MLP neurons of a small language model. Each row is named by its layer, matrix (gate and up: input weights; down: output weights) and neuron, and shows model dimensions 128-255. Each number is 500 + 50 x the weight over its row's rms, rounded and kept within 0 to 999. Numbers have three digits each. A neuron's up and down rows have the sign that makes its largest values positive.
After each neuron's rows is what it responds to, as a language model described it from the Wikipedia text at the highest values.

L5.gate374:516471453517422479530478476482515517543535556536504489461478479382525459492556464411516480498389539485562565466493495516419494514517541488491427577521504422608474403515594501473537506515462508535451485386424570456424505509452479431438583450528454545514599488457470576462526532402473503468519506474515406545600532543498523514433485513554450485461501496526535558477512480519448449533577
L5.up374:530423477545554601521462487529546498453406491524504459514493498446423548411496521507553492482438571437608518507513376453568456516510530568568522537524443505547541439589491494563465517487570558449458476555451590440419507482518536394393421590433527454552385515505586505510540441482519567540532545637517558633500539571350509590581490495501472503572486495471505403531525551475455534479496
L5.down374:435450553397493452551533515411397531504504611455512482519474481503523479391474460480478514527444516604505444557442506559454519279518592517487435531434509495484477544422445574502506531458498527519492469415398509504536479553473561456645502464478602537451504468492440566500472473467448527469441536430428537567419436482550462514513504420460455537392500483495460587536448499501593528573474
Responds to: Final word-piece that finishes a multi-token word, e.g. coast-al, neighbor-ing, drama-tic, You-th; also set-phrase completions like "in order to".

L3.gate181:581598528526541504425552557474543418557466502415410467476509466548479535463464437411467500448501514416511549503471518548499494463498497513565490472532550493549477499516444526402472521479402556495500489530460539483506491495547452480466426423499470552600525543490454487578475445447513431559560484390510493538397536567465481520465558476492480507518464482487491476615419470523517506473496
L3.up181:535504479522523473385463546447470477570506579406436482489518500500519477480548450510415452417418526429550524553545459529468474432509478507565544518418486480572544417443513437419484550531419438498473526450551500431474450466522524470559477461522462591565577496494478382605535437426474446526518514433450511447462522547461476546418520491523519499536438552588521511580437456495547488512557
L3.down181:427542497463556472479490385523489469464486542498483594496480486518505493172441561577483535474345495483549520479447596561509423472369556533441501493484513582738400500518448534514524507459459501512457407458493486497453477471471483496547495466446479511489582538530480498457493520445484490531480472504527505515599532473421600479521432490434540446525489499501464530496531506466485548502492
Responds to: Articles and prenominal modifiers opening a noun phrase, especially inside parentheses or quotes: "(a club", special-ized, his own, the same.

L5.gate398:559434478519534466429535490422520615553436446476594609493545541472508447452552432480559471545543550446429548475536528477499513533491514510486431481466467505488485508541506483472640465480467455424499504524448515454511443444460527544596550482541521522634532497500442443418512481547513415554542498493450519541520494535378502509439572488459539429471478444589527520472515500553449499385493
L5.up398:518484480523476583453439506559531544524477554418509478466601613495453484440563455474610597522552447597440480475463492514444500483528481563473474517461523446518508446447471544516518540596564427483515407489514543470555622502548539536501525462554565408516497542411537487450507507495425560474540506538525541484365485560421483478447489476500555478467453393538536583523477545479585472506527
L5.down398:508501442518392538528510474501466508442495505564506569471427529506470516331441433475526514477470549471490531486523438507524401455442564516540469480575420484454454539467544440522573515487479452480461458611450523428499514506498506561454458407458509565393544577488532574412602565502398514507550507540404506483385470591511541522525404575457587517448534474502498448521379533525545563567603
Responds to: Copular or role-assigning words before a predicate describing a subject, mostly was, as, be, been, become, called, in biographies and descriptions (he was, listed as, to be).

L3.gate106:520503539542433514534508567588580486514462465552417409433557637525558450486547461513537508423520533392505442536443520461522414483447519521577426475481441498461469511603357482519517420474555498475538434459561452496454538597440529473525453424450532517460441440530520550517488474466502524550490478569509456536467567450542499517464515429428434481519465519522519496525435471443509595523521
L3.up106:479533473554484525554506475546488513491522479488460497562411504404496538497503477517572576391456444488526527524440494574511408493538523529585466517468485455421488596484384473515490497560494506540496591463557457458406472523440476510490572499477544504431511485452511561519542519487548547457501425537494382545505532491581479426537528448443419541473469483452517483503459436494512537568486
L3.down106:446442452438472505537460507499560439487547556485453538502548464542623419472528529487496579554407470471480499500456478443561541427522443584536546461446503446561575437447462507469533578408484493443492535520521377411530505489507505458478512530500516448523476438513572578502587557482468467528472457516496494504427525468459470486513492459505452509519486512428509584501503530489502535598576
Responds to: The word of (sometimes for or led) right after a role or membership noun linking a person to a group, as in leader of, coach of, member of.

L7.gate432:544487461548578486532470562532462429509458552494465505542402542473549551560466495519507600536470576451536528482533478451476490499558503481491490501501514479464474458486546506468492391500450516554526508534532549471537543451466443553556449495514408554562429551460469437461440432522548496412451505473521553552542584459500468499523492524420464509493512476503482388550546472426545391556476
L7.up432:463482478510509554497492572547492601591424620567558534530473528566459492422424491580526413439474562484483516429514539522431530447454438459527460557580520514510547547590505472537514534485519518546518451492515539604449540435564544575458476401519481510532569417475481549464531487485558483526373529500554412411461514470490468532509536594495503453535409530437484446426528534595477462414480
L7.down432:479655451580511472552537454487547443433450529489553526531508538412518457624504531469525501531454506536462563465431487544514414492527490434509542456516424536495495504449505527537543581545443554401481473463474476529551491400509566569451461471499504511486454577458487546503526543546506462459505546549537522473404521503476473466478520560444566493423530454494405425432473550489447496530602
Responds to: Mostly the word in after a noun, especially in titles and headings (An Afghan in Tehran, Clergyman in England), plus League after Major and mid-word fragments (inferiority, percussion).

L5.gate50:476520578535462491526374452453459541538548475443593461542425520503547497501533575557479474482523549507482555491424412497564528574532451518496491493559551445571565575582563456544462503541464449559452531514493504481535422497519472620463488478475510422503458538555538491524493448512561552475477536491522459424508468504467527604417436519468427562459485428554506467550550487474533505589510
L5.up50:446454513455518519524433480479551449382473479479559517532466538571554432486478488538434418494549504527574461427485425442514489439470520525523440490490542510517583414551533498503548517552479489404458427496465623468514403567507417573497486552492530461465457457475574496322513514464492515509495519524450451431527421537485470532532514590512515516556487485544563506622502487437579474431535
L5.down50:565392486534572545424510495477523529527456494514473527428503444576514528142527497522505492518561473535607516544559471491389488487510532438388510510556480463506531534433494479535544470504529588519457517475468595530496547516503546506529511442523553472541532425481546572460475497422484485432539510417514462486477467515464517524500504453581465542416521460468479555528471556439523508535483
Responds to: The first "=" of a Wikipedia section heading right after a blank line, as in ==Early life==, ==Career==, ==History==; rarely other word pieces.

L5.gate1011:503600575488541612522601420481458470542466493419386448562486494434596503604411491492457474430513429574484463499461464467565476555443571424529505519530473397479497417578562525430473525537470537436522502547465527376549554503475488469429577488429530561557481427538525520517588562444440597526520482521563424476520384475453556495513488473499435517504469504464451376536596531434561426465499
L5.up1011:429484503550604577581613480389453508438461573492532473527463500455511447413538548541543427478463524492555538439572467454556538512595469526514455520459487492575501566478483541540409479552550479491508501424410455534489468542473458551392461476452417536522475512494502567469443493600441526480619486454510580519546427536478460520534476429541505464456527466570449487467565441533489496419510
L5.down1011:436463511488487539513519439525492477571428535457419478499397586605594428462520455554623509480425468458509481501522497438444552517462485556527531512464525511580414503492502435533477564495496458502535501410477483513521493345466456546430474509487456487364595605519448426505405449536478543504553518538611529514429537493491483483432549502543561521497518625477515560520514478566563576517482
Responds to: Final word pieces that complete a noun or adverb, such as Detail-s, Likew-ise, After-wards, plus sentence-initial "This" and some commas and periods in Wikipedia prose.

L3.gate899:555528532409450429474542442474520586581459511523511536547516518510467428443429534462485432512410446473486514487532531576461576518525461461447421510508541525476476502562581519531506530517584420490604451507545507452484514591545540441501471476560490488503477538449437519516379625532435507512490540538518575474424475546563584558461415520591472482472407380447529437504495594516583542551471
L3.up899:444442562446498515444529484457560517510479528489460505565485480504472468458480497499519500464441502510523471490459556429437554490511499507478442530476432478489469513505495478462420585449602521497536527524605488493494559509471569515481494536579577466473515472576423490462458514576493535486576493500481529512501447518468572407497453494551502448459495443403534436508526443553430490531433
L3.down899:469426497426534449509419505542469431587573527492452463548497486456516527381480576525526458419465601488576428571618563433509525504424453502433477511535476492564400501485479502499515531544516494486452542479615499493455484539545577523533474415436513497442406442527520531424473506517452531470410516482519480552524575499513465600573561480554521417491511587635496531514417504450565498530433
Responds to: The final piece that completes a word or date unit, most strongly the s of decades (1920s, 2020s), adverb -ly (badly, deeply), and ) or | closing years.

L7.gate266:465386494525456511519453470523528583420502500500528520504531511543528620557532548461537494567613543503388524483518508453494429494514547421510509467482499473454513501635517427422460450591453467483518480527491456429547521510472552475515476488450480483532437563491509567515382569541427528485598563566471543483436562523522478485434452517409570446404451524446451513528510497568578545514486
L7.up266:536485528526458470516479536398474536464562443554536411551487466525471503438468511617447477563610573519528494459524542504404453592440496467547486505491541553506472598518487503496507487507549439449416596421468471533490494526545465479465516578461576517531579583544545522568495524465482545442524478524557430463491444536523394512542486537475606480466538487430402484506420456502567417487517
L7.down266:630441513482512484456423596469537459447475540495479436506416458477454499427480405580467552543547544465572541439599480440462508578512511550406507481474439600451513481492426544486516491533504468462495503519466508444486426540522537434505503473445537551468436497467541563537461531514456517531507535469417533449503530440550486564497520532542436504439485493594562525468511455466457409460483
Responds to: Nouns ending a time or career span in biographies, before a location or role, such as began his career, spent many years, for a time.

L5.gate90:533621582437505469451453539419528531467429568464412431460513407460514426542420481524483569504525591496469383604489416456506475435462546535484571468563502488419544475564534618531482449476540414415383492492367450573557514528516388533468525487421393518490369497556427545507507513513456500461546514499484499479516474475427425519446573505523518528467485423443498484480513509571523471402462
L5.up90:572460534533493432551516360506444441450421528453482488500599408458578551513555501462493510501589430488442424474601514516489514488497524494502505545569500399510489461607560449373506445472490448528412497496472481465581457443536548555487575489454492537525480459482416497503522497522468621426475448438530429525420547531533473472436591441468586461432439441528487446464497553598489453561460
L5.down90:600421510556497476500491524535540518461509551468486503534487567484537560579497553493498543505645464441512535454518612505522539524511546509495417582529433481491527372552497438527525520478594527572488537525520519466413440504513547496501492583501554570547575450441437489543472448518479519527430537534596489591570530529503481536577604502483536519434616495569476527462525520521556556515495
Responds to: Final word of a time phrase or sentence-opening connective, often followed by a comma, e.g. for a time, at the same time, Today, However, for example.

L3.gate765:507421504526471455526527558438440439539485510546502567467491456555481504476423579490448486404543527509479469419415482484617546601511493500463520499369537436540567473487512489585541460514434534534494548513500549433474479498469488574491513520583562536434477437535457489500461498474449433517463536450400515487557484490538499523434557448444471403485539432465531439473500479489505507475506
L3.up765:466517521517496550437422403431556488411529606512474562497513464502413588579501512575527395458552490402581454470464545589512525518436464489456513452555452554499524576556464469529490532485467419533431550496424557531593469510531461504502442488501504494472536462457558493507533632533502495474489508506483528482505606531596497463469496554483446649451460527509465451484558540417420446474493
L3.down765:560521544440513467467535363464555426511485510514546462413497496507612550529468517620522464558400535425541511452453459470510446507533482516511541567498455504462550573487538492510520372487460505550476518425494518583555519507511453535384515556543467405483567525606578431542497530507505515460483498524570534471443434585536510413448509464485473534506522417513538595548465506524402488512415
Responds to: Opening = of wiki section headings after a blank line (==Teams==) and table-row pipes, plus mid-word pieces of foreign names (Can-yo-n, Luc-ha).

L7.gate339:529454494449476545432550549479462584533397535485458450500455460612537378521548494559408502486456468529598466547497445530418501432473505490557423566348520597467387479481439539525501544452528587487407561455501499490510510478582563522459533499526473561441535451549441521490447537446543464562516513522473497456533474539431576540467513369539519526593552480532584467459459386499485506533442
L7.up339:607469496493479525555428514519439536415450525483467441440515470477550444550614529480405512388424525530525544519540530487550487609494573525512456471449486558545538513543456543510559511501491552487472474466506467426531487576473426479432562471433502650429447347557485431582513535514490516464546464536499494486488538508598514473550496453497500652482573474480447522567449530407523460511521
L7.down339:592540512466619532510497490546530478556582467504571570519562454542589533489454513506559565511406547553537521473475531548524470496477525481555559492460567498572492576479444513463482526516545410459477465483490525571532435461512574543499425486422466552534525524540508497475545502483529449430542458487491666517495483455416522546469538561649539427603552544564470452551440531475545482517460
Responds to: Prepositions completing a relation or membership verb/noun, such as part of, merged with, belongs to, served as, shares with; also closing ")" and "behalf".

L7.gate377:580500562503551512475491363499480531437557505497431460440443555519547573479463555569499593451487458453532401486495480437506515528572512494588519411524536509449551419489488432489544527417497539509426543468516428512406506516485423518533491522553505507526540429536505492565479431478575569343541479503529462541428444444519503442624465576500535472596424519412530545528534449562469554556497
L7.up377:501578505580526501400446482498545473483514513528499557458467506439450545439533447565487531585478547519503527483495513465478472543431460515449457465562550486459510483497584468538612414576569433452424586570505476521537504536503502579529508528592517556539505537526463487508367397553444546426552569400438459538471367559450480512470546542554506523494540490421569487567504519462466511467504
L7.down377:580549512514523452542560478436516522493497496501500487427491533453471518268486417419555545456541503537595541397404512497445528550463579461589480487556485507400497513472497399498484529449526484457577540456523478454546525503409499423593475568483552525439584472568523538511557526488519410549531594532534514514481474460565504481571467436471486520488516422536535584544504385587474495484500
Responds to: The first = of a wiki section heading (==Artistry==, ===International===) at the start of a line after a blank line; weakly, other sentence- or line-starting tokens.

L7.gate627:516572489431431541452507500573540487532467540409589407491474499478434500521556578477486587465442490544530458555566453463588458507547548444486579389581463518498513447467546511490482573453473466440495541592519501460564446538535508485517541558563504548485480473506446507502487525422510392469512611480425468484474503615517510539487482512572514469517524522396486509471423444512523502444523
L7.up627:456429466571512479400427571477527411500543458493507489485496514582515540435555543467391504441549517478569530569479471471413464473534476561520527536508430460495519532504499543562380410507558445432510601457529482440511477563527497468434436475456524562475441534542564573549465466451449541545621494538474386528538452502538533477444625532492437588553536438584610499538476539457508516530444
L7.down627:573495510405508550470458479518495410606596455423433567401525444390562591436523517515447491408510497458564539458501466501460500485545417516549491447421543574496556406599615535517559393517423528467465519429462557526428460499401545460536500508619596630575420454535465541520484443556501474506573518523445485503493541438447491586489469494473504566535509483502452415487532553586479471515368
Responds to: First word or word piece of a new section heading or of the opening sentence after a heading or table, e.g. "Professional career", "Statistics", "In this case", "The", "This".

L7.gate71:439535443461519428446493473471497523536504563477489432540414486500563476450460495493493533436515428458494529504509501529477425429408510460473491571521497487562385353487514563437465487388509491553530532428445608517522525501420412497523500451470545532491601583504436495509391492460456483530507553542385431561451484509532490534455464447501449393521415452457515470528436486611557477517492
L7.up71:526548472517553524498512404517541336564492422537508432476544430541512566516463439394444468621466526452511477447515487510590513526486473489480506426537530463442513466524491470481418450536535532414457570559581470440542489465465472507439549456569565554598541478529563498564455443575468484532554453488535473517447498499431444585503527596467515483416553508522535462489513532537474460557481
L7.down71:434549464408489417572494471423519530492497563514453479504458494492512502478486565565517558391433517485461580485463526482476480373481596491484535551560482574680408464490479476456519454506421496527493471501456572569466429545452507482538476449491433470494521470521505447479440458433513503504445481555501472598488514483536519529531395439558464467553407481503522524514464480388541565554541
Responds to: Final subword pieces that complete an adjective or participle placed before a noun, often after "a", e.g. ang-ry, rem-ote, reloca-ted, surviv-ing.

L3.gate657:458477473538483480486566606506399531503612574488398464521487554496521556497547481458530591505340484452509473511420575564495556519515532461399485530541516494543487511557534521412450508476427494465569501521484481512505475501517562445544543544450496538467512590539483504483507529552472540506542569438576618474555518501457522513491611539444352469456433511447443495560492470561418416444542
L3.up657:442463447619467557527494572545551451496468489552516525492539504369588518537485454583557480511483540542512516494447470541426590558474501541422559426528484466549540491510526495530538595460494480504479467511529488575549426565576532530484560498546538534517520485487486524447497489505488428543563529541512446489473449515467530474514437451489537456481568481406450438405561649531539464489484
L3.down657:553463484475450554392529556547482474574518476562482478427531610478540571545463450496559500483403461501527545473499553522581511597492579467538580427569524455484478477519489444438503577510483486520478562548508510570507510562513456461417551571475544575503421505480505447368428532512516530485420463491525455528553457443546421485514544539510573381498591555499451473510496527524531549478410
Responds to: Words like Year, career, season in Wikipedia section headings and table headers (Year | Host, Club career), plus scattered word-final suffixes like -ed and -er.

L3.gate1:567456455497519486530516434457494553477428522422357479547428556548459531495593450486443554473472430566480515513411476569578548423464504455448495438491556440497462451551600436449520624523445486531470495457503575476606561462556504520586486432514544531551519473489459437503395529581525319484526501602558499499519429470506494461578581469442571529498528503426461466488456469583501552449525
L3.up1:550491484474502498459458531475523463448458535484492588485541470594408503533459460557520491436530560556503548531456489523555474325510575411536548521543572448465491521571497473409545528387499501546495523459512560532499579525519431539487616523488455573487528500471412450468465472545555447506505519606505505499447522489548585501562542461427605550571448540491427503480573533568508534570585
L3.down1:448552470525599496505519602469549497430493501467518476497534484477503499510491591592467510447376535485509521497543497461560464494431516575520503458612435496654479572486479481474515593548519492536536504473462390497466527501539484489491582541521446527519487511419513469576503534561489548523419608607533531455477534478503497445450489548475644534478536405529470456541497540469539459480523
Responds to: Prepositions linking a noun to a following place or phrase, especially at, of, on and above (Battle of, coroner at), plus at/ar word pieces (atmosphere, Atkinson).